From a checkpoint of a small transformer trained on Wikipedia: 9 layers, rotary positions.
MLP neurons of a small language model. Each row is named by its layer, matrix (gate and up: input weights; down: output weights) and neuron, and shows model dimensions 368-431. Each number is 128 + 32 x the weight over its row's rms, rounded and kept within 0 to 255. A neuron's up and down rows have the sign that makes its largest values positive.
Before each neuron's rows, "fires in" lists the words (lower case) most often at its 100 highest values on Wikipedia text that the model never trained on.

fires in: "came", "finished", "increased", "come", "increase", "moved"
L3.gate1040 [146 138  87 163 119 112 108 146 128 134 122 189 171  63 173  99 178  92 153 152 131  63  99 171 151 169 158  77 138 137 123  71  69 108 102 173 113 104 191 175 118 156 120 141 113 124 125 182 126 121 109 131  83 118 147 167 176 152 102 170 136 115 170 139]
L3.up1040 [107 123 127 105 137 124 178 144 158 111 132 195 119 141  65 112 153 151 126 119  73 185 105 129 185 136 145 191 142  87 156 136  95 127 219 144 138 123 163 162 161 127 137 109 229 178 142 128  41 183  94 119 148 108 108 108  69 155  97 143 171 144  89 145]
L3.down1040 [142 131 115 181 137 127  84  97 123 101 123 160 151  68 101  80 105 127 106 144 121  71 125 181 125  65 130  97 114 152  96 115  91 114 107 109 114 180 118  99 152 153 147 133  77 100 165 128 149  71 111 124 121 117 202 130 112 161 150 111 119 109 112 111]

fires in: "from", "of", "near", "club", "in", "side"
L5.gate551 [189 138  78 154 110 137 140 129 111 127 106 175  88  98 145 176 164 167 161 104 110 155  96 106 141 127  81 108 131 134  96 115 138 184 132 192 175 138 143 123 100 126 153 138 145 149 188 132 170  77 205  99  97 137 135 103 171 107 118 105 107 194 129 113]
L5.up551 [169  60 129 128 156 145 154 162 110 169 147 143 105 197 139 177 159 143 148 120 133 137 172 120  96 112  71 144 139 114  88 145 142 120  99 146 176  87 103 108 131 145 140  88 150 164 126 121 176 112 160 135 132  88 130 118  93 144  91 105 128  82 101 110]
L5.down551 [ 99 111 157  81  94 107 127 138 168 103 165 115 146 101  88 145 140  89 116 139 126  98 164 118  42  81 153 194 183 148 118 101  70 147 171 121  90 143 145 153  63 130 118 172 153 107  99 165  95 169  76 145 143 115 132 192 112 156  88 206 152  48 149 183]

fires in: "of", "on", "pen", "in", "and"
L5.gate950 [ 96 188 125  99 109 127 208 151 144 175  81 155 132 102 110 108 138 123 106 109 114 112 128 107  90 117  93 168 113  94  53 122 119 127 105 118 131  86 125  86 135 113 172  89 128 105 114 181 163 139 160 108 142 101 155  40 121 127 101 124  85  92 134 108]
L5.up950 [127 177 120 113 154  90 134 166 112 109 164 117 174 169  97 118 182 165 108 114 140 115  95 177 134  86 158 145 118  93  77 171 125 128 132 139 130 103 102 111 102 138 131  68 180 209 107 134 116 156 200  92 136 109 131 153 158  96 109 148 147  75 110 132]
L5.down950 [153 135 127 158 123 140 129 117 140 104 107  96  88  85 139 174 109 166 166 176 160 119 107  93 163 155 113 104 125  90 123  66 125 172 108 182 136 170 233 146 114 200 152 146 141 135 116 105 150 128 106 148 121 130 114  87 172 109  92 163  49  98 151 133]

fires in: "1", "team", "software", "field", "uusimaa"
L3.gate1182 [ 94 142 130  96  84 129 151 108 106 138 131 107 120 137 177 153 162 166 157 149 110 180 127 154 164 162 168 122 121  94 142 124 130 110 162 132 138 107 173 164 122 119 119  12 154 115 129 129 141 167 154 144 136 103 135 193 138 148 129 134 150 143 138 143]
L3.up1182 [154 115  98 147 132 189 125 110 152 156  80 107 134 172 149  78 162 160 179 172 145 161 132  86 144 148 180 119 128 143  93 163  84 171  66 171  83 152  79 179 125 167 122 151 180 133 151 141 123 142 136 115 122 181 137  82 130 108 142 154 107 129 149 169]
L3.down1182 [ 94 154 142 104 162 110 126 148 133  78 148 110 106 103 139 155 141  73 162  70 183 151 104  96 166  98  65 165 128 113 126 139 135 143 167 168  51 145 189  93  97  86 103  94  87 136 141 171 183 150 171 166 136 106 109 144  86 139 163  80 171 136 171  95]

fires in: "game", "movie", "film", "cases", "trailer", "films"
L3.gate949 [133 112 146 111  73 191  88 167 170 115 154 107 139 182  88  77 114 139 187 164 101 130 116 172 175  88 208 136 153  84 158  93 143 154 126 136 141 132 147 164 140 145 104 118 175  79 100 165 108 139 150 137 190 118 111 196 172 149 176 138 158  84 142 201]
L3.up949 [ 83 161 111 135 114 156  88 147 168 138 184  81 131 196 120 103 169 126 124  98 168  82 138  77 105 195 156  99 150 134 114 178 113 115  69  87 131  82 134 156  68 129 195 102 124 146 108 131 146 154 143 187 160  97 113 121 175 165  93  85 105 108 160 239]
L3.down949 [156 131 148  93  89 107 144 116  83 155  97  73 126  96 129 182 146 133 162 167 127 196  94 133 133 108 103 141  96 117 146 108  91 114 136 135 120 172 163  92  97 127  87 115 166 147 149  96 136 122 152  92 118 123 154 158  75  78 153 184 172 157 134  16]

fires in: "over", "out", "across", "down", "off", "up"
L5.gate1099 [188 139 133  91 174 101 144 129 103 174 149 149  82 169 148  87 152  59 133 113 124 154 138 128  68 148 145  67 147 151  96 146 162 173 110 179 167  85 141  93 116 138 173 128 106 123 149  65 135 110 175 138 117 112  88 131  90 145 173 142  79 159 147 107]
L5.up1099 [129 101 135 127 157 119 153  97  93 130 152 162  50 134 137 148 134 150 114 111  74 178 137 110 132 159 128 133 150 100 133 139 108 108  93 148 112 208 132 128 165 181 139 173 159 164  80  52 141 117 125  11  97 186 124 145 129 156 123  93 141  91 119 137]
L5.down1099 [176 102 121  74  86 155 141 163 112 155 141  92 116 147  98 123 147 135 140 159  92 167 174 144  83  99 156 122 118 149  78  91 147 126 108 162 122 123 137 105  49 144  74  78 100 120 154 131 137 136 144 114 100  93 104 130  76 119  88 151 113  86 135  62]

fires in: "video", "song", "film", "track", "bell"
L3.gate367 [136 102  80 129 145 156 109 138  90 108 165 144 174 125 166 186 150 115 132 105 127 136  61 173 162 144  88 156 169 107 161 153 134 156 176 117 139 108  87 139 168 151 123 120 152 141 113 119 112 190 161  90 121 138 139 154 122 132 133 173 112 143 139 127]
L3.up367 [140 148 127 118 131 129  82 108 134 131 167 113 122  87 154 139  83  78 111 138 138 143 135 130 135 174  77 114 168 150 165 106 145 191 161 112 124 142 102 125 193 152 121 171 179 160  59 100 136 199  85 147  76 103 133 190 144 104 130 174 147 170 196 112]
L3.down367 [125 106 154 193 133 121  70 135  59 127 142  77  98 174 150 130 100 173 131 131 111 165 126  68 140 148 184 128 122 149 101 171 112  78 118 132  71 143 160 179 181 183 104 148 142 141 112 168 114 170 175  94 148 107 132 145 123  90 124  57 140 158 103  34]

fires in: "film", "game", "movie", "album", "play"
L3.gate1073 [ 93 116 135 148 100 176  83 142 124  97  86 121 119 173 160 150 133 109 159  99 183 116  99  59 163 145  81 101  98 157  95 127 156 160 116  99 167  84 129 131 144 147 104 171 121 118 116 143 140 119  85 197  98 160 124 109 180 124 133 130  95  98 134 159]
L3.up1073 [ 89 110 134 154 136 162  88 133 189 123 111 113 150 206 127 121  70 144 165 124 150 133  61 112 142 142  67  66 133 100 145 131 169 179 159 111 126 141 145 142 134  78 109 167  99 150 127 106 109 141 168 184 119 199 117 148 181 165 167 134 103  75 141 157]
L3.down1073 [ 74 146 158 114  96 128 129 146  88 162 153 151  93 111 104  97 104 148 114 120 123 170 116 155 170  97 164 150 189 145 139 112 128 154 117 102 119 137 128   0  92 143 133 160 179 140 147 112 127 149 148  89 133 125  75 206  72 100 146 122 149 129 113  72]

fires in: "at", "for"
L3.gate135 [154 149 186 137  84 108 134 125 127 141 102 171 188 191 163 149 153 138 165 128  82 118  85  79 141 111  89 140 165 117 132 151 142 202 122 183 223 122  89  84 107 129 132 111 168 104  84  95 138 146 194  98 146  87 103 204 119 115  96 138 145 139 141 140]
L3.up135 [126 100 135 118 184  84 119 105 126 143  98 132 129 184 166 116 147 154  97 147 121 104 185 105 143 114 139 125 163 177 145 133 130  88 165 104 124 218 137 142 124 136 152 149 151 130 171  84  74 127 131 117 150 141  91  93 153 145 115 140 100 146 114  96]
L3.down135 [121  94 134 104  84  95 161 140  83 101 158 176 129 116 113 205 145 118 107 133 130 149 150 128 133 115  73  70 118  91  67 214  81  89 169 110 126 109 222 151 121 123 172 135 117 184 154 158 150 105 118 130 187 158 116  94 130 143 147 108 124 150 103  93]

fires in: "have", "had", "in", "through", "has"
L5.gate1284 [122 175 204 150 151 123 163 185 145 151 165 130 134 144 146  81 159  85 100  75 121 187  58 163 106 150 120 137 142  72 140 177 134 123 148 150 153 175 139 111 105 167 200 124 100 172 128 148 141  88 158 114 141 152  56 161  92 113 154 134  84 134 194 120]
L5.up1284 [113 161 203 113 142  92 111 157 128  96  82 143 152  95 100  70 179 116  80 180 137  82 136  96  40 114 123 127 126 134 128 107 134 111 118  87 106 107 167  87 134 128 136 155 132 150  93 113 147  63 144 146  72 147 106  88 155 122  63 144  96 101 143 121]
L5.down1284 [ 30 140 119 147 105 132 118 182 102 126 164   1 104 173  82 178 113 149  79 117 193 102 129  98 117 153 118 156 162 107 121 104 151 125 132 113 119 116  82 149 100 145 132 105 173 102 139 150 126 122 120 110 139 116  86 112 187 111 146 102 160 120 146 142]

fires in: "election", "game", "final", "round", "finals", "games"
L3.gate653 [132  90 144 191 139 138 176 142  77 172 152  97 134 138 130  88 186 143 140 128 135 110  98 103 146 140 140 139 134 133 127 115 146 177 181 189 140 142 113 132  79  65 133 125 136  90 138 141 159 141  97 101 155 149 165 127 109 100 122 126 104 137  96 164]
L3.up653 [ 86  79 103 157 149 197 180 149 116 113 151 123 105  62 193  95 123 110 163 139 133 103 140 143 158 157  90  58 159 110 153 165  82 134 146 117 204 156  84  95 114  66 200 158 113 132 113 176 174 168 122 144 188 116 166 155  97 142 156 169 161 127 123 137]
L3.down653 [132 134 174  90  78 112 128  77 187 134 122  78 111 136 114 153 175  94 143 123 173 159 100 117 147  89 139 137  69 169 159  95 134  70 109 131 103 183 210  73 160 154 122 140 104 181  50 188  96  97  97 150 102 143 136 113 119 139 137 111 116 126  85  78]

fires in: "have", "has", "use", "without"
L3.gate1130 [164 129 128 148 116  96 139 115 119 138 143 167 177  90 222 148 165  92 108 111 160 121  72 135 146 171 120 108 140 100 110 139 117 173 144 137  66 130 114 146 144 116 145 114 149  55  63 127  94 157 110 120 136 228 158 142 132 121 176 132 134 106 182 119]
L3.up1130 [210 125 139 133 117  74 177 142 149 121 153 126 201  76 171 146 138 121  85 125 125 136  71 162 132 194 104 124 130 148 131 136 114 196 129 157  91 234 100 131 130  70 143 173 119  71 124 140 148 145 131 103 111 196  96 158  55  91  95 182 104  98 175 149]
L3.down1130 [150 156  93 125 108 151 147 160 126 113 126 109 107 123 117 117 104 116 138  82 128 156 117 122  81 121 100 146 139 139  68 116 147 137 123 136  98 110 150 130 172 172 182 171 129 141 187 168 156 127 134  93 127 118  83 127  75  71  61 136 120 136 121  55]

fires in: "total", "hold", "special"
L3.gate93 [130 164 121 131 134 111 102 114 146  75 130 195 131  85 173  74 129 118 129  69 114 160  82 119 137 213 144 142 177 104  79 112 142 159 136 122 126 131 127 156 124 148 114 133 153  89 131 168  82 155  91 114  65 184 151 172 143 120 135 112 133 116 111 105]
L3.up93 [129 170 109 142 106 167 142 170 124 185 183 184 122 161 130  83 144 154 127 137 115 152  99 140  70 134  98 142 164 142 104 166  89 126 145 157 146 162 100 121  50 128 118 120 106 135 136 141 115 131  74 185 134 103 152 134 133 113 109  67 176 155 171 171]
L3.down93 [148 106 156 122 132  93 153 112 141  74  82 114  67 135 183 183  66  71  95 127 105 132 104 192 142  76 112  90  70 158 106 100 104 212 133  87 111 132 178 137 144 161 147 147  72 114 134 152  71  56 177 163 114 169 159 105 132 141 151 116  90 153 147 128]

fires in: "he", "they", "it", "but", "so", "the"
L5.gate956 [147 130  68 125 127 105 156 136  89 167  89 141  84  83 148 119 101 142 129 124 107 122 151 125 147 163 100 131 118 101 121 131 166 152 135  56 142 160 128 153 149 128 124 135 155 148 187 123 116  89  89 105 158 135 173  90 141 122 130 151 149  95 100 153]
L5.up956 [116 113 147  85 138  67 193  98 106  46  74 128 193 153 144  87 112 118  94 147 159 104 125 118 128  93 115  98 110 140 184 101  65 145 153  99 120 115  99 136 138 136 126 181 137 183 146 138 125 129 141  95 104 132  92  79 191 111 170 146 156 112 149  82]
L5.down956 [120  83 138 131 144 168  56 154 151 143 137 108 158  98 136 141 174 145 116 164 148  89 157 175 132  88 108 110  91 141 170 109 100  99 115 123 171 101 135  96 122 153 129 115 162 135 100 172 110 137 138 172 141 212 130 160 163 144 118 131 123  38 108  79]

fires in: "as", "became", "died", "went", "vulnerabilities"
L5.gate389 [130 104 116  95 146  98  90 192 157 147 163 150 156 186 107 120 108 116  85 111  99 169 143 130  94 118 152 108  96 101 148 174  99 153 170 121 123 145 119 125 122 115 120  90 182 159  55 140  77 128 126 133 125 179  95 146 192 128 130 110 129 118 140 218]
L5.up389 [120  70 136 112 114 197 106 158 142 112 150 178 104 133  72 116  98 126 119 114 103  85 126 142 141 128  84  84  95 131 146 121 143 112 106 142 128 195  57 105 135 202  90 106 154  75 170 155 139  91 176 112 186 150 129 134 173 122  72  96 158 127 120  81]
L5.down389 [ 98 119  88 179 135 129 194  96 139 122 125 150 122 100 149 127 117 131 150 149 108 181 122 144 152 109 184 176 138 114 123  68 162 153 151 101 125  96 147 133 122 115 147 101  90 168 157 150 144 126 142 144  79 162 104 101 129 130 127 126  95 129 146  42]

fires in: "had", "have", "has"
L5.gate1178 [132 159 146 137 140  89 163 162 199  70 128 159 151 134 121 143 173  90 107 129 155 160 151 131 113 148 130 144 102  93  84 115 184 104  80 164 105 105 113 119  68 118 168 104 153 109 105 153 145 236 113  80 148 141 103 158 131 131 153 165  92 106 141 214]
L5.up1178 [170 154 163 150 160  65  68 159 171  95 169 148 123 198 132 117 166 130 107  92 107 152 148 115 116 149  78 168  98  86 115 158 153 134  89 119  86 125 142 114 101  65 212 120  69 128 119 169  99 178 123  66 184 193  99 151 105  79 139 178 102  72 133 138]
L5.down1178 [110 148 168 118 121 131 105 175 149 109 120 115 124 125 115 119 125 161 152 125 114 117  96 118 125 128 108 124 166 115 112 118 215 143 137 192  88 103  95 129 115 189 101 120 116 152 153 154 155 152 105  60 158 103 116  92 105  66 108 195 137 154  82  99]

fires in: "most", "other", "various", "different", "certain", "long"
L5.gate87 [141 141 144 161  67 165  91 121 167 130 102 124 144 129 113 159  96 107 156 130 135 162 168  84 128 199  66 134 140 110 140 140 206 160 151 137 107 127 106 135 142 154 117 137 131 117 152 170  97 182 116 144 107  53 135 186 174  86 170  42  96 132 152 158]
L5.up87 [ 80 170  77 181 148 116 118 129  99 164 142 115 144 138 121 122  95 140 101 106 124  84 126  99 180 163 118 145 185 132 130  97 110  94  73 123 183 112  93 176 134 159 189 108  80 186 148 148 127  76 150 165 177 129 106 117 125 126 169 155  73 132 180 120]
L5.down87 [122 132 150 123  87  89  89 161 147 106 130 170 114 144 135 137 140 165  77 100 128 176  93 133 112 173 108  86 136 139 169 115 120 120 140 148  81  89 114 190  96 168 158 130 132 160 179 123 132 233  88 203 102 143  83 141 151 121 116 107 120 127  90  97]

fires in: "in", "for", "to", "on", "named"
L5.gate1219 [ 76  93 169  97 128 131 158 131 156 215 153 151 128  51  59 116 129 100 112 146  97 157  43 162 111  76 106 123 110  93 141  59 160  43 153 127  90 140 100 125 160 207 139 175  81 193 126 114 148 164 156 132 119 139 142 117  68 146 120 153 166 156  52 122]
L5.up1219 [ 49 131 142 114 116 133 140 107 137 132 178 120 117  89  90 136 110  90 119  64 151 206 100  76 127  75 103 108  70 118 189 109 132  86 131 159 102 195 147  80 158 198 167 154  83 171 111 161  78 169 151 100 122  89 196 166  90  92 131 144 161  81 106 104]
L5.down1219 [152 153 113 154 170 152 155 132  77 100  99 136 138 103 118 160 105 173 141 132 142 108 169 120   8  68 143 107 143 125 123 166  80  99 122 125  94 138 122 105 147 154 145  75 117 126 109  96 127 141 130 129 180 133 112 148  91 158  95 117 152  34 131 169]

fires in: "to", "for", "in", "towards", "into", "where"
L5.gate376 [ 92 125 115 176 127 110 174 175  80 164 126 124 200 132 158  86 151 111 144 125 105 106 140 148  88 105 145  94 118 135 174 113 108  91 190  67 113 131 150  91 111 129 210 102 102 119 100 111 185 183 238 132 128 161 119 135 168  98 109 135  94 159 127 154]
L5.up376 [120 175 148 106 148 171 119  96 145  94  50  97 167 126 149 154 122 144 107 121  77 151  54 135 141  93 110 176 152 101 122  96 134 114 147 142 185 118 122 149  99  78 151 114 115 121 164 154 121 162 134 124 134 169 126 187 122 146 124 137 150 137 120  81]
L5.down376 [119  90 115 118 105 112 134 132  60  82 133 174 111 144 124 127 126 159 147 181 158  69 156  88 134 168 107 125 116  66 175  70 155 133 201 114 123 119 123 101 177  74  99 133 125 118 117 135 144 141  74  74 214 111 143 178  98  97 138 102 160 151 152 172]

fires in: "out", "home", "over", "across", "mi", "off"
L3.gate1323 [155 150 132 146 147  85 174 173  75 131 122 170 134 153 118 132 116 146 102 114 146 122 176 191 164 115 114  87 152 113 157 146 173 120 130 132 146 215 118 106 133 146 173 181 126 110 184 135 197 185 137 122 141 155 123  82 138 148 130 102 103 153 138 106]
L3.up1323 [173 146 138  88 149  77 180 190 114 129 131 187 145 131  76 144 119 132 108 165 124 117 162 124 179 134 116 136 116 124 156 187 148 123 157 109 163 144  92 155 149 130 176 143 114 108 152 160 175 174 120  92 128 171 112  77 159 102 108 105 135 104  95  79]
L3.down1323 [ 90  62  73  56 134 183 169  90 132  87 180  37 110  92 140 136 163 155 102 156 155 140 140 119 119 101 127 161 126 131  68 127  96  53 139 160 133 105  77 136 163 148  90 126 161 156 124 118 121 101 114 107  94 107 100 169 109 126 138 142 153  78 149 153]

fires in: "win", "won", "took", "take", "taking"
L3.gate722 [134 125  96 123  74 176 160 161 154  81 123 132 113 107 187 133 133 186 122 169 102  97 153 157 140 156 137 138 118 101 120 127 196 123 112 184  88 113 146 108 115 153 145 142  98 119 165 128  84 167 131 158  95 217 172 146  76 157 137  69  88  73 108 162]
L3.up722 [143 147 106 150 138 143 123 148 154 182 173 220  82 103  76 131 162 122 204 166 160  97  83  76 140 140  95  95 154 137  92 199 186 185 165 134 130 148 108 121 138 173 119  61 146  96 125 147 115  55 102 112 178 142 141 172  91 127 108 137 134 178 159  62]
L3.down722 [ 96  86 136 124 144 113 130 171 109  65  78 198 151  88 155  87 102 195  75 122  58 150 115 181 114  89 129  91 134  77 113  87 113 108 131 189  97 126 161 134 115 165 140 149 100 170 162 108 124 202  75 118 110 128 146 141 137 153  53  87  92  93 129 132]

fires in: "an"
L5.gate248 [108 130 173  76 186 134  94 169 120 133 185 114 154 160 116  12 115 158 131  88  99 153 134 120  53 131 165 122 141 169  96 120 165 109 137 122 109 149 112  96 141 156 133  67 117 144  91  80 133 147 123 191 100 134 121 129 127 140 142 120 202 115 148 141]
L5.up248 [149 140 149 172 144 140 146 138 141  72 117 122  96 123 147  97  98  86 149 103  87 178 154 100  84 172 143  97 145 156 187 107 156 117 135 109 131 152 136 141 157 132 122 114 112 168 134  91 147 151 179 200  74 102 153 121 125 182 124 125 102 132 182 141]
L5.down248 [164 141 114 106 126 147 106 141  99 138 161 157  98  65  72  98  70 147 116  86 105 134 123 160 134  98 109 150 137 146 102  69  90 105 116 155 120 141 126 143 136  94 149 125 104 125  67 132  68 128 128 127 101  83 171 138 127 187  96 126  94 122 216 145]

fires in: "on", "of", "one"
L5.gate543 [152  86 162 154 142  72 140 194 118 140 170 147 164 101 127 123 171 141 182 158  81 107  86 131  78 119 128 113 131 155 147 132 129 126 132 118 111 135 104  78  99 154 114  93  57  75 125  71 155 129 169 182  91  61 157 140  87 173 112 138 121  95 171 114]
L5.up543 [ 45 105 114 119  86  99 151 142  95 100 157 191 107 174  66 148 121 165 110 120 113 183 121 149 128 163 164 118  90 161  58 136 135  24  76 155 102 187  58  82 185 182 134 134  93 112 139 138 102 119 137  95  88 128  66  86 118 154 126 191 148  90 111 113]
L5.down543 [159 118 130  72 170  93 137 128  94 161 122 186 132  93 148 169  84  92 138 112  79  84 131 163 114 131 111 175 126 139 133  82 109  84 136 122 111  74  90  93 134 124 162  83 127 187 141 114 173 159 160 178 103 119 180 112  87 153  95 130  77 139 134 173]

fires in: "came", "went", "go", "goes", "come"
L3.gate910 [165  80 109 107 170 177 129 206 160 161 111 128 165  73  81 116 134 110 111  82 129  94 121 154 116 167 163 107 159 107 150  87 108 124  71 116 193 103 195 114 181 156 112 130 173 154  72 147 150 178  71 167 190 217 157 200 143 101  87 133 132 111 119 104]
L3.up910 [144 162  98 135 170 151 173 178 142 141  47 179  92 128  95  61 162 162  90 166 146  98 193 144 132 148 110 124 119 138 192 186 151 171 128 152  73 122 157 117 113 118 125 112 171 146 162 105 133 151  71 154 105 135 143 153 135 134  77  98  83 130  80 150]
L3.down910 [145  90 135 149 125 153 168 117 126 135 176 161 121 146 127 105  97  82 115 125 121 108 115 154 148 154 203 151  87 101 118 144 113  72 116 159 110 112 138  52 130 102 111  88 128 138 135 180 194 135 136 135 104 130 150 103  81  78  97 120 173 136 144 130]

fires in: "up", "over", "down", "off", "skills"
L3.gate830 [163 160 179 145 147 120 141 155 169 142 180 217 139 156 130 112 126  93 107 143 125  88 131 115 116 105 130 123 189 123 128 155  69 120 146 147 135 147  83 140 159 118 200 129 116  98  89 105 150 106  98 129 141 131 131 105  54 171 110 104 129 144 142 163]
L3.up830 [148 133 142  62 156 114 161 111 132 133  16 192 114  90 105 139 118 164  81 177 106 180 129 104 144 122 113 175 146 167 152 113 103 121 116 114 150 118 154 107 135 118 137 152 128 105 111 126 105 149 159 153  95 145 147 125 161  79 132 140 121  77 116 122]
L3.down830 [115  90 167  82 170 121 159 109  69 126 115 149 138 150 140 147 122  87 124 188 129  96 195 115 177 117 138 119  98  92 149 123 110 104 116 135 142 116 121  90 164 163 161  39 168 117 153 147 145 108 114 133 106 150 152  97 163 178  99 143 133  73 148 105]

fires in: "a", "on", "to", "an", "in"
L5.gate1255 [125 128 128 134 100 165 142 193 141 120 128 171 210 122 140  86 154 137 115 126 163  76 111 119 135  95 131 153 208 181 181 141  85 156 148  79  97 156 104 115 136 141 216 110 167  39 162  96 120  94 153 166  98 111  82 101 131 147 145 122 115 167 186 122]
L5.up1255 [127  77 174 199 108 135 169 200  63 129  93 101 124 127 108 179 112 133 112 121 121 163 131 184  80  88 196  97 127 108 109 153 114 126  77 134  78 101 175 136 123  78 137 128  72 188 168  73 141 158 148 168  88 111 134 117 120 155  93 173 192  75 181 127]
L5.down1255 [139 155 155 124 133 172 108 115 183 144 152  90 106 128 145 122 124 169 110 120 153  54 137  84 127 154 113 132  94 113 112 169  86 140 221 152 130 136 128 145 125 184 178 131 147  73 179 174 124 113 143 115 181 138 152  88 152 124 138  79 143 115 175 119]

fires in: "the", "they", "as", "will", "one"
L5.gate99 [108 168 107 115 172  79 151  96  78 138 122 169  72 122 190 152 143  59  64 144 143 202  65 106  98 130 157  88 144 112 129 145 142 169 191 152 132 108 161 108 128 155 129 126 110 166 103  93 103 117 181 140 172 135 133 123 127 129 130 199 124 140  72 138]
L5.up99 [125 159 137 123 149  93 128 122 133 119 137 176 132 139 130 209 121  99 147 123 146 123 132  77 128 112 170  80 113 127 124 162 161 117  99 109  96 103 164 114 173 111 103 142  64 124 116 182  87 108 199 139 153 150 111  84 162 130 174 183 141 148 105 100]
L5.down99 [163 108 129 191 112 124  99 121 124 107  93 132 135 165  58 139 137 120 128 195 146 121 141 146 142 129 148  90 170 176  90 156  97  78  64 214 103 145 117 127 150 121 119 129 133 149 144 140 122 114 113  98  95 120  67 154 188 167 104 144  55 128 111 121]

fires in: "through", "via", "with", "without", "during", "consists"
L3.gate334 [ 97  83 130  94  87  99 141 159 159 159 146 157 114 132 132  80 183 133 103 107 150 186 115  91 156 195 113 147 115 103  90 126 113  83 156 154  65  75 116 144 182 173 161 181 114 144 122 175 112 130 146 116 160 141  96  98 114 108  93 142  35  99 167 125]
L3.up334 [144 151 160 116 145 100  80 173 123 148 154 102 167 100 147 114 108 131 158 109 164 196 118 170 166  88 175 120 106 164 132  61 160 148 175 158 149  99 159 114 163 112 148 157  76 148  76  65  99 125 179 145 136  93 135 106 138 148 143 157 117  97 134 136]
L3.down334 [160  93  46 122 163 117 123 136 112 110 129 160 111 127 117 144 158 112 122 169 174 137 138  93 141 183 128 123 107 126 135 143 108 151 124 193  74 172 123 134 107 231 168 132 149 133 195 225 157 156 119 101 153 126 131 153 156 165 110 112 111 133 151 112]

fires in: "have", "has", "ve", "had"
L3.gate1283 [142  79 102 145 187  54 146 104 135  50  94 145 144 107 183  91 178  84  96  82 198 188  82 255  61 137  92 157 150 149  86 126 166 105 100 137  85 151 172 132 127 153 131 126 138 101 106 117 123 127 152 143 109 156  81  94 136 139 104 119  86  70 120 136]
L3.up1283 [143 128 121 139 104 155 141 195 187 143 135 154  72 127 163 141 176  63 178 119 121 123 172 101 119 127 144 141 107 149 151 102 125 166 147 186 149  38 114 176 194  41 168 125 122  87  88 117 108  88 142 130 170 127 138 137  97 115 121 187 131 114 125 133]
L3.down1283 [106 101 134 162  79 143 131 150 148 172 150 113 144  91 114 125  76 118 123  93 138 154 133 186 150  69 150 143 179  61 109 156 133 101  76 165 116 144 161  78 136 139 158 101 119 167 108 108 150 118 117  87 130  83 111 140  93 100 111 108 103 163 112  75]

fires in: "at", "in", "from", "attending"
L5.gate1039 [138  82 141 130  76 142 141 127 145 145 151 197 106  91  91  72 164 133 148  40  72 177  98 121 114 127 118  99 136 114  98 143 138 100 116 152 181  97 122 136 119 126 125 198 138 128 106  85 166 147 190  93 122  76  91 106 139 137  89 131 114 132  83  76]
L5.up1039 [153  74 128 134 152 104  82  91 158 149 125 140 130 156 126  88  79 136 111 126 117  93 154 123 178 119  37 119 129  91 182 149 118 161 121 120 159 131 130 148 130  87 113 121 187 121  72 158  55 157 129 116 113  94 137 161 128 102 108  66 138 145 151 128]
L5.down1039 [134 142 171 106 153 121 171 162 149  72 117 238 147  74 112 169 138  82  80  94 143 143 142 111  97 140  85 119 104 135  78 166 180 136 203 118 146 123 139 163 108 131 190 123 154 132 163  87 159 121 143 161 124 193 132 125 110 135 122 161 150 170 110  76]

fires in: "in", "on", "with"
L5.gate191 [143 127 170  85 121  82 166 125 121 174 140 167 164  79 152 146 176  77  84 128 130 187 117 158 125  86  96 129 106 155  97 150 116  73 147 108 137 150 130  97 119 162 155 141 118 120 127  86 122 117 218 133 131 143 138 180 174 143 129 153 115 120 132 129]
L5.up191 [154 124  65 125  92  95 144 163 113  80 181 126 166 162  92 136 108 122 167 124 158 185 160 111  80 163 122  68  99 200 111 145 113 143 168 125  98 130 144 122  94 128 166 161 142 116  88 144 147  84 189 117 119 140 125 168 122 176 123 158  84  88 163 122]
L5.down191 [149  82 137  81  80 124 133 114 118 171 146 208  78 144 141 118 147 152 146 138 145 110 168 116 124 142 127 103 139 135  54 146  55 129  59 168 117  99 102 161 111 139 183 141 111  94 128 156 150 129  85  80 126 111  71 122  98 103 102 107  40  90 142 141]

fires in: "final", "finals", "heat", "round", "semi", "championship"
L3.gate466 [125  87 131 145 122 178 153  94 107 136 189  89 101 118 199 144 155 100 143 121 122 166  97 130 134 136 130 133 161 124 142 126 139 159 157 138 195 194 101 180 186 116 164 172 205 117 164 120 189 186  77 120 132 120 190  78 120  91 136 141 104 111 116 126]
L3.up466 [165 113 126 107 143 154 197 147 114 112 131 145 104 110 132 119 178 178 177 119 113  89 147 128 173 191  88  87 120 111 136 110 140 202 184 116 148 106  92 127 129 144 150 158 153 121 173 151 112 166  89 175 159 196 134 153 138 145 107 163  76 144 163 139]
L3.down466 [ 78 111 111 207 137 117  76  34 134 132  92 124 105 178  87 107 148  60  89 117 101 112 154  97 144 151 153 122 156 176 120 181 177  84 148 195 158 167 171  96 133 112 153 127 118  79 102 138 152 113 128 165 170 128 140 118 101 171 113 118 141 101 113 138]